{"n_layer": 26, "d_model": 192, "n_head": 9, "n_kv_head": 9, "head_dim": 32, "d_mlp": 576, "vocab_size": 8192, "activation": "swiglu", "norm": "rmsnorm", "norm_place": "pre", "norm_eps": 1e-06, "positions": "rope", "rope_base": 10000.0, "rope_fraction": 1.0, "qk_norm": false, "attn_scale": 0.177, "bias": "none", "tie_embeddings": false, "parallel_block": false, "init": "normal", "init_std_qkv": 0.0563, "init_std_o": 0.0, "init_std_up": 0.0563, "init_std_down": 0.0, "optimizer": "muon_variant", "lr": 0.00826, "lr_mult_down": 2.0, "beta1": 0.95, "lr_head": 0.0092, "grad_clip": 1.0, "warmup_steps": 200, "schedule": "wsd", "decay_fraction": 0.822, "decay_shape": "linear", "final_lr_fraction": 0.05, "batch_tokens": 131072, "seq_len": 512, "doc_mask": true, "z_loss": 0.0001, "train_tokens": 902600000, "steps": 6887, "dataset": "wikipedia_en"}
MLP neurons of a small language model. Each row is named by its layer, matrix (gate and up: input weights; down: output weights) and neuron, and shows model dimensions 0-191. Each number is 128 + 24 x the weight over its row's rms, rounded and kept within 0 to 255. Numbers have three digits each. A neuron's up and down rows have the sign that makes its largest values positive.
After each neuron's rows, "fires after" lists the tokens most often just before its 100 highest values on Wikipedia text that the model never trained on; "fires before" lists the tokens most often just after its 100 highest values on Wikipedia text that the model never trained on.

L18.gate75:123103136113133095140130099132057089159093150046158124148132116138160140167163122123119155125114140113147116093140157116119128110146116132163096132119090143117121120111102112138097153107142141132132180137131109096149149090079115102159127119116180156132147142094124107112147142155115161085108138133101109135118159085154121080112139148120141125118167130100125166130123106139187129130151140134114148148132133143101084122116153121109129173188142122142159173150130146127121131134095154097176115138115103119124130110122151128113124135107102079136142118146069102123168152142119157134
L18.up75:135152109117127163090118128097144130118140106119161143097108105117143133143104145141152085162127176109146136095121175162088106120128155127149130136149097136150120138159095132153142141131110114158134137135106131094145111109088129149154082133127095115138085124139164100101152120181128121108133137132086106169129109161150127104145104139169109090123106105148145168131147126173120113107125122126161101131141146127134064106166162156133142105112138145155146112147156105131131112151121147108164114121089140104109106156053177092146141122114169150111134122168090142157119079150117137084
L18.down75:120154132121134173136106092142152123072077126123116156121126066153168152190100134071112093131151160060115108124145142111131137146111151156103119143185121096127113141112121109122135136169066146125124137141148124116124114095131106154169142126098110132160119131110105095148123121111116121100140128090162124083150150125157149114129141088131121086130159119167169117093133067145122117096128146160085122116136091165133125105160156150128122126113104121113139159152145121132135137129130144134134125125157149117139116163127135098155114145124126157136133144158090153123101086150148126176
fires after: "9", "0", " ", "1"
fires before: "8", "9", "7", "6"

L13.gate23:168121111094110098103123114144186106113123140120134095077075110150177161125159128103134087120105138179151054142137157143111120128111143098113118123129144108105135137133130147116049131149138106120162141130161120139152120115115172105139147150141150104104122093129132130163156142155160152096127110140108125113085155132094115109192108131101129141144104148086132154094157134140111149128127145140144119114103107083108093153146114107102169126089106148121117146116156101110113120113116118115153111108107145130120120169121124100155130167153107105108108134124104087120161164154149141094
L13.up23:098131117130114142167118152120113115127102151126152111102111181145105094117152125158127134088204102154123135132130108135131156129088107156156120172103098114154145107100120120116115142086146109157166179097129127122141094135168141123151143132106165113154115140088147124126114115139120122165122123120116124133149111094129160136115090158109108135125122113189162130093084128123145132120125160119132120152102134117139141152098184160124147123131136129097082175137058123106158122158128163105089120153132119112118137176107188120143103156132140123140124154179151114134141122140148102080
L13.down23:070146118136144123124122119131140156123112157110159111129120131103083102115083154127124095133181192148138124140148143175119153141160149160134105182109134135092074121163162078131147143119118139121146097131133110116102155139124133083153111142133126133087104129136120126120153126126145140090107150084146153162113149126108137155110145125110142124142161135147147115143116077139150140101121133114111151098112113122158068170118146141137152136108133135109104154115129132130169125163109126095130165113076110133131146147175194120174138129129124108139095169171166156107146103134150103148
fires after: "0", "9", " ", "1"
fires before: "0", "9", "1", "3", "8", "6"

L16.gate214:139123146124084150169077157119120137136131131122110160123143122110158154157149119139085133130127139125154136115143123061103151127142118109108136132111135123142109124102092140128123120145080130126117091147087170134151128131118139144115141121117124170137144131100115132117161148123160123149123115105123137118147159150126100160119143131138133122118117176138121128122130139100150126113131098169164113102110119117133136111131065093114074062128135093162132126181126079103157106098132090141125157159148148122110136123130078168157037111164116136116124093088121089119183165141156136104
L16.up214:170124126127085134166129131101150123150134123085136141136106099131185129134109154166097125126098148131140156110094157149095147097104129140132157116141132141199146133086187149136100149139175111118113121133093105113156124109137121170124096096133140102142134120161091156120147119098105095122141102164083145095128151119133109130128128153126143154083150122108081116127147128134087099123167129125156119146115126157115105186161116148162138162116080113112148171115154116147136122117109153154146140161142108109177142121129120142106089131123129151103145095093110102100095108089139115153
L16.down214:141156132107092098155153109146075128150134135110129164142103149127128149147091100123067157139128111114096110097112145152144157136098129125140137097112084113157120115133137129136134094116085163097121157132114087114129123175146151143144134108137120127107191073137104130088149076127135069125094132151166185106130114087078114128140139171125100148154144135129160137109175137119107118115123106140115120148110110113137102119088141179119173143139099140151145164123110127139149150172150157140165108128119136137177099141151133156133119132124105107104100121123158099117119159159130127136
fires after: " ", "|---|---|", ")", "|---|"
fires before: "\n", " "

L17.gate289:168092142128120096134128120157135125097078125096117107131117138115115124128105112130166168121123138144191072148127147134123099104106115151152175114151092126119116089135135098127098113137148141146112143148104157128109111158120157145141148104103109104121127107136154138083115128174138098117107138093115162145173139101105118150111096128118189116126092125140159119073137167160141128111129147166129137125123138124166111166107096113141095145115145124123137128116148158074163122158137113114179118125101121092149123150137137089127088097125130113149123102061106131103172103159079105140
L17.up289:177113125091106072144123148123163179129139118106118153183124097149048101157129163092119138143134140133103060119161122099110077100162141133108119144111127107136105139174146154152151127126133133188134119126129157137150110158167159124135140134163119138117104142143155111143139083150156153141120108118114118115081101126133186123136113095151135117136112157125094162128083136123146116095129138123144131120136153108125153119138101139135113130132164115123168096148146153153149150131139118169166148082156087153146145164156142122142137092132111119104144152143148163116112132134099126132
L17.down289:184155126089152086136142115128146105142175124131131096122119087127147128112131121113081158110130131079151120117170128128128117129160128159140157135190110135127078128124133119118146129136110118111125045145132126102123123120112109140196150119148147164105133163148140112165128120139139110143143127070107153159120106132131164100097134123103130147137116140171101151087099115134152165092104118141114122114091136121152156099090109141114141121097084150136166140162077118140117129165111109127133087115176154150142095133104150102125123134073121146153130155090121141122134100119098112137
fires after: "0", "2", "8", "1", "3", "9"
fires before: ":", "–"

L3.gate428:108147066158082108122122152121137110135136126151158153115166164101119097160161149183140126167125108142171146145124094123132120157164103139115102121147129117117085109131137090067111113138153106126145120178135118143136132125144146094159158104104148147113136201084126129106083128120161118118121128106048149131135096182128121157163147119154102131134112141165137128116159172143121097155105142154097116137132113164132121159169087117110101098100093116139127135113113141172116128160131124136136102127140137132152142136145130091114104172111122095120123135102133120126108151149119121141
L3.up428:123136125168074129103131081102123119132134146126118146101126083111168133107126178133163173138146127127201136121120069117126123130158140161091119156158085132148125120093139129117089133162203122118145137160074109084130093114166163086088122129129120141133125144139143165094091131113123155100164118105120109151142184174145118138124100135111133162113147145133093131150124145135149124144111118129123129134109113126105107118123145118080132100134102118128157125137106128124139132126160189146120098142152121106119105115115115080116101138124123130131125138125154140126148128133133060083
L3.down428:115152089159102106105112160123113118143126107140126159122142159111128087131188113108120101093124119131127123113137122176086156106151142148126104135151152122046120072138143125073109143140161122102131119131140089125139128096147117115120168104140121116119095138126116114139102152146145109121100157119097120156149121140141117125140153123103090112153111143158116153103142203113099132135160112155120149151090123136174114147152110153136140119123101078114112107103136106158073160101099097155138115117112173120103177129132182131127120160127124131138137139135159153154124195121121121151
fires after: "\n", "|---|---|", "|---|", "---|---|---|---|", "|"
fires before: "\n", "---|---|---|---|", " "

L23.gate351:158132129094144089187118107151121109183122123154175124139135132121145158157125111144117131157092095109113123159158147108124141103170147134126107132138139146117141096118149096146140104127123131066151127158140111138159135149139139102100123139140119129102142097146082184111134141150121087131087117070121174130122143097168138101122135112136138097120121166093087140095134164100117156152169120124106137120166111115163110084124120164123081148125109106175146126117134097156103170146168143137145152138098091108142104125125109129118113096130112142119163132150077125175129148153145114155
L23.up351:086127119105097110097136139132121141115147123081136109101129138125159125133134106136125102100101098106165136096105101125168170118134157096100130147083122089155155094122131110139108164135135090122101130136137135108137108143147159113143122097113107149105113119106150164101120105132094132139097135132088136146114150111141153094099141127145161148125117118135156121110106092102157138140113135228103124086126093141129138131131148136096137090119127121137144147111126176136114150176105139102099149105131117154081079125165049135164149084131105139102125155128148142149148095176151129122
L23.down351:120142142105124123063114109142110136140129134146132122124122129125114095094112131122144123116113124126102147149117160130098105122166118137135136118150089146143131085127142094146154141128139139136135111133147096146148137124137099152092145149157126120066122135152133116147133140160105116142143131141171141156115138136113074123145135106138115125113105137132117127141146143092127117102116114129128129169131118115115147123142116122150123131116127120131134126138125126129132120186159107134115113118102122140142156125116000114110133124141169125149106132141110137132133139099117124168
fires after: " =", ".", "s"
fires before: "\n"

L7.gate173:124159125133102118121120158116168154171105101096173122141131147126131115163148099139115106122108098108110152109138175143124144117163136121143093147121090116093146177093135127135111143120088100137104111127088101117144145122134202138118150123106138129122106140134086111093104111118082149119098112090138174136130118145138141121069139139136113115150120163203118133115130113111115106117156090155109095109142132126133083153124140134089151113140076128125132150156123076133144127120143132128138160141113157155112079154109137153130102114129079145170124141088077104132110152110079125113
L7.up173:103143098162092126125134128165183157157125084127167130103149116110153097134137077131105152144135084106141148131171136141120136112140100095116113161134101128077132189143144144088113167082085111153106126141083104130115147150103165133132156111073092105130121145179089104145116155122124159161113130120127167136124110131144152132068136117149160138104093136183159091093135108111130149106152114126109118104118130129145099154119169141138108114119129122096169124158114097121132099163132130164121133127102144140117108146129102133138161093124113138090104158119110146149136139103136111112
L7.down173:128140095155105087107103098154158133114179120115122097128131143108143067140142105122133164122152115126103124153150117150114149132149135130050129144097112112100128152121179132096087154089131091157111096137145101126146138145113145117082108139149134141115153110122092126139101114132122137108104128113132166135110128134126114123133113132151133139113123161131186102071176111147104145119114145123097113132155171156148125129135139133105096108085134105094126160140140063121137166157154150141123135111120125101131085171118166128147129087181089144115101141131179138129141131102172147155
fires after: ".", ".\""
fires before: "\n"

L2.gate224:092128145110129124114137146124117171128158076108156108125075137103132128100146171134121125145139143132120113129179179103156164110122106109179095130124123133121070144137132101090108112112127117101099147141096099186115116161131189122110157113115090130146144157128082138128096092089124120097163164144137153153126164142140118130119167141132146150087100120120124133119129127132153116151099121153125123087154139137143125112121155085110141122153115160116168138144137114145149165136134162147143157186128161125138160119106132094148135121093143126150138132090127124159159205148135109140
L2.up224:110090116096126148136135122098134148139093103176118162111109088145123144132140134167124125134126124111118102114151129150133119122182109140137135137121144137145132138144099114123138109104076167085135114158109112172092050120122151204108129117100151134119117133134133137116158117148141155180134123102164145142099145142151127114111132160115121148100115149150142187101097067154113154109099116133103149101183117123142113134091144134154103119126108105136162117110163178146149139090117093175131144125168160129135103140109125094166114133093147138152100123116122144105151149138126167098
L2.down224:118134127141146124141134091156117136158093157170125097141111164095125104099130097103145104144130064088122140101140154107142136131149092104168092115131125128100097132113113130118163121107127145088119143123113110197164109149155106170154113130150109117162120160122127086130122169095120137140125105150141170135105132142144134068144144186161130138142122135148101164120086123129134128152132143131110119127129103135082132122106114125122139095127097135127117158131142133131083169152134155161120112131111166140116120149099098117150184160160145200096129167107116127109162161102108141154
fires after: ";", " |", " O", "box", "o"
fires before: ";", " |", "l", ".", " "

L10.gate452:104143116111145162120087099083166136162142146103132151076156122098052068115131138135077148161141121114184120137124097155176141094138125154167118115136110168155125118125132123118117109151082128132123149134105074156158116141154140096140138138111133115159124090132155094111112121084139143144130122125129104112159104119160118120123106144115119105110187129124169082115156166109088136166175121079139159157123076160134126158139135117101126143115133092157139090119143101127111119143121149145104134129129140145118130160121146131145141147146127147110110136118113114107130139121177103144
L10.up452:112109169130144113093085132101158120072131118106153095109112105113163125138114108156134101135149113133163145182108109122112119169122111166160121142121117110117080118157114158133112147115162133085115121131119079098102113101137127133122145143120154129142150101137096175123127144169116150143095109135111142146155158135131113148133156131116089174152128085132090167131134101129163129111144131143108127094154173111150121131078130118039112163130122144110100125162138135139124186137116111091123121123064151136103130142121082127116115156143148102138139137102131098108103092154099146135
L10.down452:123126100137131141168112116130172140140132092114138144097094123096112119099132161107110126123182108102156138154139109123113168123127166116145142134134146102128129107123144155140117133158109120142116131112174125131101133191102101103089116128102103090143125117127105097158123127126121143145145109130135073119081127091119091138131086135134131158160170154130179106127150164109106101104156140130108112166095126129091125111119102158157101110101139133140107105143100120093103045095134152154141119151167115131163141144133129144098131138113146092135093165143098177113133140153143091193
fires after: "0", "1", "2", "8", "3"
fires before: " ", "\n", " —"

L17.gate225:127108144107101065120147147144107160119143100098097128157100147161104146145126166137100145139105097121111066160136107080152140115148125153109166083127117143162130118137134136140089155108158137137129140138134124149129124141102157106098135157120146158183131150157103104121143141106105155105107127082100144097141152133150180092145121117118125134130162133157160144175152157142139117150134157099132136142114089134133117150141112108108122173191130127139113148148117137142136130117124121114072150124144142091139086150187144097107165110181148146126139134109140097116175111137144169113
L17.up225:126134112117124116108158144085158180151134143168090117126101138161125120106148140137110148140128113163082069137122115109109103098149134124107133095128103102132153117136085132129130098150148160118129129134084156161127118127100169131121135130150104157149114107117128159106122121138125125133088118101142130157159122149145150131121092123105135098068160140119184107145113119185123091114138113142116133091165111144103129143165088120091155149120117155098128113154152097147143128170102123170057147075188108141163102143128135118120145141140165129101136143086119085157130102111138134122
L17.down225:093158125135138109120132106096138086144105124130110090114183129137131108113115174185133161108138132082132092103157126172092146113171163163155127080119136102116112120127125142131107151136107102164159165149142102113119132125125154123161122145126113183131106163098130121115131109182137135111109123119148130179158100158130111163092083114182191131102125141096153138154143143144111105095088105094117114104149097096156103127130128095143108172115127146127134099136103130133119140161136114136124127115154098120111112140140140128131149125162135160113112138131091129193105128158143165136
fires after: "1", " ", " |", "0", "9"
fires before: "8", "9"

L18.gate359:151152167113139106084126090138137151148132142125109108096097131110097116119167095172127158144157096068104108133153097142102177125116118135124112126105166142133142088083112123108086152088105125118146132116111160114137111165132166154119142127086101113127091117089108126109117108140066098136159135135157147105168116176098129147127128151145132115102138126148137184067150142106153132124165158071124115130160140131142129124124107144127136100163117117141116148146105157113068141159125128104135111123097136099126122131123091120150111164134123102160184104132149145091121113134125106132
L18.up359:130128160118110127125133142102146158136124133118108145118132141086114099130140158146153134189135080106124107152172154132120126138142113162138157095107232106119128140150152138095101119094136145123107126123120166160128163152112142191107139103115136106105138097107137115123159144132128118144127140124120122160137171102071140087150096116126143124146110137110117140096155131124121154088114146111104131107117120158084113117169121106099117130160123100084112072105139164133182108153125121162111131099126150082107170122129134116105153144111086063133113128113127149132116144102141153121
L18.down359:187076144153126118086111123104138163126121116114116137134137097150154157105180134130154135120142147130162180164141116145124124147189121104129085120070100133150118108135101143151148142110149099176126127122139127088133124147160133145152114117141105118113123143111106118098172140133109119132142150111136108100137170158098122138126173110087143150134111166131163158113158149160155153156109138137113120130099110144122126078117105155105109138131124123138099183137159125150125129134138127118162140106180153142117132174109162130206135132134129063122138132112129167076108126150126139117
fires after: " ", " |", ";", "–"
fires before: " |", ";"

L20.gate399:139144095058126105123102138141090124153136124140106134148129134132141156121111092140148120124146100135132140102105112137116151082161087129187100145116138142139145139110118195112103075118132115139105106102137077104114123128147153179153127097126134081119200132142143121117142123096138144094165114182138146141170139152191130086152161108150124145121091131115137148144121090112152120130157122125104150112133150160107126111138154094124112103123145123099133164138153117112117105128102121113146097096153129067103159098139158090126127094135112136134124155109100145134144146120139109082
L20.up399:096092167102111157087137143100125157121111175176129112109092125118134144120085113144136133151161123144131150153110136105135136137131122135119117117145143125163126130139166155116111100157121145133156125141172152136136119166142142173111138100153157115124138145129095141117151145094101119130131106139152135116125156158113124146168149154186166148077127106160155105110119131185096130064128109138156146130137128091127142114126140110108093103146116150170139107118144145173149130159162158173116119156078132117130093171119103143125143116067112103146099103098110147177095074131126121122
L20.down399:204170137136072168134152140089100143126101168134112100130102125094106125132112116127120145064107144103151084123141157108134146126154139134134128125111113162128117116122163106095114152140105122144086118119097108128111107149164113085184155137122139128088157161111131120156124117157137096088130180145084106134113157143144162164107108113123127130122146116114142120157143136121120183134079136117103148148137112174159109110154161097141129144096134134135084124161165141120127141101156149146147138122126143151109122093118119107152142149093166128115149123109091153113170119111127176107
fires after: " ", " |", " ("
fires before: " |", "."

L16.gate412:129108128173110165124159146133131122105114130121121188104101126156138115129146125106178078116156103136121115136122146172106142126129123107152162125139139098114130138098139114135077134136140092143133133129107165177122105093104166168136152140148120073112103119107124121112116105155107158160158135138174137143126160144126153138100158142159140163098135131118125139142155109101156162116127106145170167094128114105125138188150112129132095121094127104146101172100101078081133141124149153078152180166129125118114101109135138123104119105142116136113086135118072134152144096088122112147
L16.up412:137115129142133139149115082106124171137132132095124106142138143154132092139087117167121131166102122097084155100119118126156137147144102179136113146119130132130090153099091136145129171157131138109125147150101148115127097145127084119096141098103148116146146133114094104124116136094129154157130180128125130151127204111138114155076134090129137095101104132154138120154119119115154180099115172189117091127121106138130108136140150124100113170121069109104104064101071159131144123148128097109123115142155133124126128139119106156107134109138121125162128101140165153160154150151098105129
L16.down412:177172128152186138132110101125097113149139125114137116149147150158158125161078139157092127123109137156127160149113159101105131132123123126169135119111152084128080095123144159105137140127111113126119108097179113121078149071054136115121124129092128142105151128138124125177112148085128117140167128163132173148106156113156102071084135140092188157111130142118125103162108135135119125146085157102090123111125114132140127158126148149132146138128146104125155118129149150106131155148119142143134091125140131138132133139147100115151108132134159139133140129090121103096098068112162154146
fires after: " ", "1", "s", "–"
fires before: "–", "0", "8", "4", " |"

L11.gate553:125107128158124153138116152171126107089079126133119154113112113125126135124108094070126114104118163099100132150125135146122165142123125118107089111150126124149121149073137151100086128108192135111097139122135142121120093129095148129144097098116130144103144025103098140107152109099162139118143096142172083114146143126139135106128133118111106103146096114120145138116109117138127074131149105134141147152091152144139112130149117127118112074114118097158108159111111094132145063128136149079152135136120133158143093105094140111155099155124104150129095141153147139170099139138102143153
L11.up553:152102157142147109110151168149141142098107120128118150113152132141110093170109138154160123118098124134154143152148161144106139089102132127126144102068116132114125118146107129141068125098155123131122097166117093172076103151114127174163098137129130174174146097167144099151151143066133103138118131106119175121117150152120148110113126098143133128153134146139104092077080141109129182107140066143097115103151150143138173105109117118136104116142129152122154123121140138111180118149139126152147119125127133153135110121131113159074153108158125124098101119092114123122104108124143173135
L11.down553:112151093117117150149150112123156121143122135119140118090124162148139088185114129112076179138146123096127156101112095113111153126147123103110080134117105115130158078151132173111166126117134109081182140171173114077111125089136131108142122112159133162137150115136098145126109143086122119107137145103146134120146155111097118126147105136188105078096150177143098119122140121117153139131160113130091110118106102094118118146084096124109135142129128193144129132137151085171125132165164122143140145148118108119117132136156148125104161119131147131155138108111082092150117138157137158112
fires after: " =", ".", ".\""
fires before: "\n"

L16.gate374:127123158114155093153149070126101081146167149090089099104123092153117111146152143168102120151108144129123135106140155135113099104160137120117130125114140134116146160089135099140124142166136124103185109143099114122147119147124153138123073092112109149148148094102110142126131106085090117113152144108131126144167106105123141129148127134117128137079155128131101147123141133093144128171102131150162118068130207134136147109183115071120100118111138180118159161102110104121128109133090093098069102114120108150135153125125111120146125131116124166123141086124113139134134117093126140113
L16.up374:116086129111082142155108082136149094116109177108156177153126166112112097113115122149110122110144106112138116120142108118137142159102136150129136139115115138084103141096133101119162170128115158118151121146093124128109133148137123151101122092088150146102103082126169147152123134117148082138089131076154140138089148117093120141127112115143107141124138124122152109090142133127166134109164135102111174139145111115110133127137088178086148155163171144117111131115100077094150114150137132112147094104188087165109117129112108146149136119151161098130125129143127166171138076129105105097
L16.down374:169166131119123140127113106093151129097121157177114148184104103175106124133119145115158110120087112112146107131153116120129125141121107158147143116123120132138095146092132150136112120099122146161126111110118088147089136114129143115119111122122115142096105131127146094133164060072168115166119098103147113093118129139067173122166109138128134162110089155125135153136157147132136134070133147065140114129126162110145134106122129136116180138140173088115106136147100096138141138192140139139117086117131116101154092084123136132162098162114130142131154108154146153139110101129123159138
fires after: " ", "1"
fires before: " |"

L2.gate74:172113114090116103119137119126106116159105124190153131132175116095152137099122124120142126204114141157126136123138094120143122114131121167132085157139117095089139121110134114073130121115129113099119155106154119109123126154094137111124121123104113117135144161104135101120115106134113099124107110093084137109098149155102145168106120102190121117159131156155175070129078106153166079155089100146152102099121153127122146139159164181123116121098154103129135099149103130118150144133085166107150132119135103141116139150124143149166117141135147124104140127098150137110116146164104128177
L2.up74:164121118141144126149095161103092159154114122138176150118136130117129129135157140111140133133126134108147090160194113110117144118105119123185122126108112105135126139050091114095135144142139141162127112134106128101157155124149139143123107151124135146152149122114141094146138137134117141162125089165133160091148123162098127104140100106120160157098117157083078124114139150114159131174130109135109101132108136085101152175099093121160125160155127104131146119094132147168148067139103096147179118103153149161125091139137155122107128115138146086110121113165175138143119163117103149147
L2.down74:155150156120103109102100115107116106171146115133140152151140126140119114104139144082152158188136142118159150153145139115097112103136132146142088183184134114133151143113143109112088101114166122147096096119124119143133129152150116143094097129140138150116115119132132089132099106124127093171119103192125133119167141171083135160121160097159135152094152119105123131080112105118131153160094111096171131107087108089121158154136113108147148108147125076133155124103095138131123143127103141115152110081132111147106093119126153137133102133139153114109102126109159137093098137151110099195
fires after: "\n", "|---|---|", "|---|", "|", "---|---|---|---|", "=="
fires before: "\n", "---|---|---|---|", "==", ":"

L23.gate469:147168140143118144132135117157096185149138063113113124108158143113088165148165111142137158122114133121095145170148115182134162103151120133081142164147124174152147111152118115166149173123167094080092155125139121124136145117110104125127128163124146104170134140066116101156103141081144136112087125087112119166145126112117112142116155166120125114177137136178146120110151141153110114085153158130142111107155133136107117078145118120117097101127088153142104112152115092142134147146144110143153135131116158123129119102143141134113128103147153122142115159143168125183110128130146147112
L23.up469:113126139129111151079109140107146130083104133149151114106142158120112157163106165172124101087141124202140151097145146138118102188149130073094133126125087127098091125091163088117111124113132134144148150148148114132097140130149126153158146143153088151172151104146078185115132142116088120140109089113133149125114146183131103127122098115137143110125100130146112134053119133095142146144145131152112130123129126087161151127137133161110127132088132099156118145118099146116144126181151130151127162125119139102081114151111111127156140127109102133134128132086134137112095164149137153134
L23.down469:113119095127155086102116076131159117132132144142147112132101123153139084135109135104148126146135098102162087154110137075113129140107139113182116138187168124136074172122122127135118135133121151146139113109091134124102145112128143126093135101125157150180125140148161094111144099142140119148144144148149089101135108107164134135100116119100111147098140080113148112219104119126107129121137087131161117145106162149124108138115121136096131128139156116112146141112120111120131128119105145080100113112134121122181193177116108129076095116088154134126143096125086109118150144139108116138
fires after: ".", " ="
fires before: "\n"

L13.gate100:118093170120147110148136114104119131115105109124101178165130119130091134157159144162092127165119126146126092125143106099152081133079147134144160132120097177115114126101142146145148109146118094131131128109120086098096149151160133160139148114139180130109104173128103079120073154119119127133138124156136165124115123102141121109080169118124122145122139149144128129110142123144146135100107116142141101125135096109142079143110099131165098128122156112140146155159127163144164123123164187117132153169118132088178130116149130105124155147195169132130091120126089130098093152104110099122
L13.up100:131144118114117152136132107172154055098108128135143078127119171138091133144102127145092180125195169131152118117144173140120119098109100109098115151160141159151094091144123094119116132163108086114147124133183120105142094129155091149155135129118119113164102147142133096125082148150087145102130102103109146128106115146154141147113177140126087148118124151150107109118141162113143134136169088147149149141135129128182119121090129169153137130099134100148132104108148142136156123141129174086151141115157120112122128123118139143099128134120133146150106159124148085137123188133150127110
L13.down100:130119152114112109134119145171106103132142117154125154079130138158083149142112140135119115125094158108133160123159114131165094138187107154129109157117136140124108115150137121171155081119113123130151137139164112113122114125144134157153120155128128169111140128098099113100080129143150103170148096082119147131168191119107174140152162136184088129107089154143159121114149080122159154172169113079137098151141098123118125133133121141156146153102066102132133092165137151141132131139140138123124166113130105116105163151149104158108151114146105131114138101140145124144093163145110101146
fires after: "–", "0", "9", "|", " ", "1"
fires before: "7", "8", "9", "2", "6"

L12.gate5:174097125170121125194163116161118120089143121125113123089120108127059123146085130105195072107169151110126164134159120126128114096151087082140088173132107106132088170103122130106110131119151113128138150154138136135087135144132098152126127178129126144111074106110089108078122136169087148162101103133108132120151156092122113106135137092158136115130110149155088146117140142145153119113113145162126118106103125112105118117152152095139141136120117143096119134119126116149143135117159108124173128104135129109171128170124165121117127122102126131140132112080132131141112145131120159143
L12.up5:133107116134102098132090158144128138100144108127151110142149121145163148093092145138111136102162198170135138141142107143126118133173136117126133156100134121135132159162139099120141068156119133108121157118125104067136138165099126134118156151171099102122112163156134126103143109122105107149077096087138109143120155101117125108116108064150138152120140145145132155115115089138115124160132150136148093045110136113114125104133110100132185122136121157137085092127122134101126134130154175113151174122150171083138124128118135120140131144150119183141135139141125098140108086129163136144
L12.down5:127142145082106166157137178110098160138158107126141107136172143147132130162092139146128119084109109152156105123129147103102118143118142104112095104144129132116110089151159094126119097132096104100166119133157112105134139123147109110206153158116112133162132110153083127104106130093125132194124077114143117162119129133145118136078136100144131073139174139132142115144144084086128126145140098158152120130130159106124109146104113124134110104125082090125149148129100112119125162115164126106132127135119150103130124140143191101147152069173110142158125143137161123109108123156115110122
fires after: ".", " =", ".\""
fires before: "\n"

L15.gate376:108158166121150115096121097124148128121117121088105157129137068087153092135126123129135137118156152111169146112094122156139134095136144187119114143128153149166142087153129144115129129121133155154130147157109125135129140134114137133153109083106125106142141109129147115148100112164137104126133107144100155147120157095101156135137179106136167144085130158109113118136127211109105097124136082116144087123142131145164069163117136131143110115136089106136139169106141119122077123138152113102128105085136146136157161130155105143132172132179089176081126161119139087109111129129119111141
L15.up376:153131083134174124147119097110114115104125095128134104144155119146153090140123103131124171148100139104188157136122101114141150163136174151144172177147126154149113140142109148093126122138122156143129148145129148133144140170162126104140102116134165133143118130122107114156129140154134110159114113117090165104099143135065165137121158108155158096066142134123111145136126186136151126155155139124137107156152136138167091125123149125141083135136110088095124131120117109146097113133123106148097103073148139084169109166130118145126143142165109164114171133095129115126107101121089082155
L15.down376:116165130140111151137160108138149124117112145118143130119098104096162125082110078102140182133125133104146142143144138129127171132159137129131132131145142138130147130118136132130141127159118106125091138162084076149155106127174137137147116134128057126157173133108096135143160126149098121152131164122096122125114144086102095172111152133109137109118137162144132102102124148091178076109168148144139099119118109113143130123133132142146092112126087108138121146086159099144112134145194128125105125128156163112099094142150161138137135089151113106065179110132125091110130158165085133108
fires after: " ", "|---|---|", "0", "core", "---|---|---|---|"
fires before: "\n"

L15.gate7:141122084085154098134169117121145070137131159103125177095092160119136129127107140108113120153141155125120094122168114162144082143151146129091113211096107137114089137106147131176101111149149121123129150140123132146112113124133120133166128148109103101162128153103113125133158147140086126112146106066119138135141147124164132131101181096156152137105125092152122148112130113129142096158113117133119148164099109089160103147120151139135110164139152149145146139154149136132154087139146136108106127143159153120107172142148099105146176121163141086110090129112089149129140145157141088125
L15.up7:159143126102136112120179159119141105144111135179129144130130110153153092148082118102121135117132127126139121126053112119115160101131151114126153133158087133133101129121121105094164160103108141071151121184107181181092141145128115105168113125121108143127082130135128105103142100142110146115102134117098124169139134128133113110170182139116151079096094169163129168164154133106136151129153137138162122112100111091155104122132092139136129123139152134127157144151109109154100103102120077121171177101141114102120100138120160120130163126127152128140130129172107146157134133119107112104
L15.down7:168099110119128168152111126163135120149148146149128118109123140109122139134076159145142167119099160116158174096133169126156164115136121126148145167098112132097106155134127135098125141091099128145121110188130186168145103111108075103135133131089107171118103142109168126119142115148102137144123143128108113110129148136111106140153155139105111087175137156157105135140141128126109167118140121128154152161158146108104111084082118184110129137133126121073142107162097121156140086159124097154146167136131115142115112142122098111144147164134175176114141138123144154115114161078117112134
fires after: "9", " ", "0", "–"
fires before: "9", "8", "7"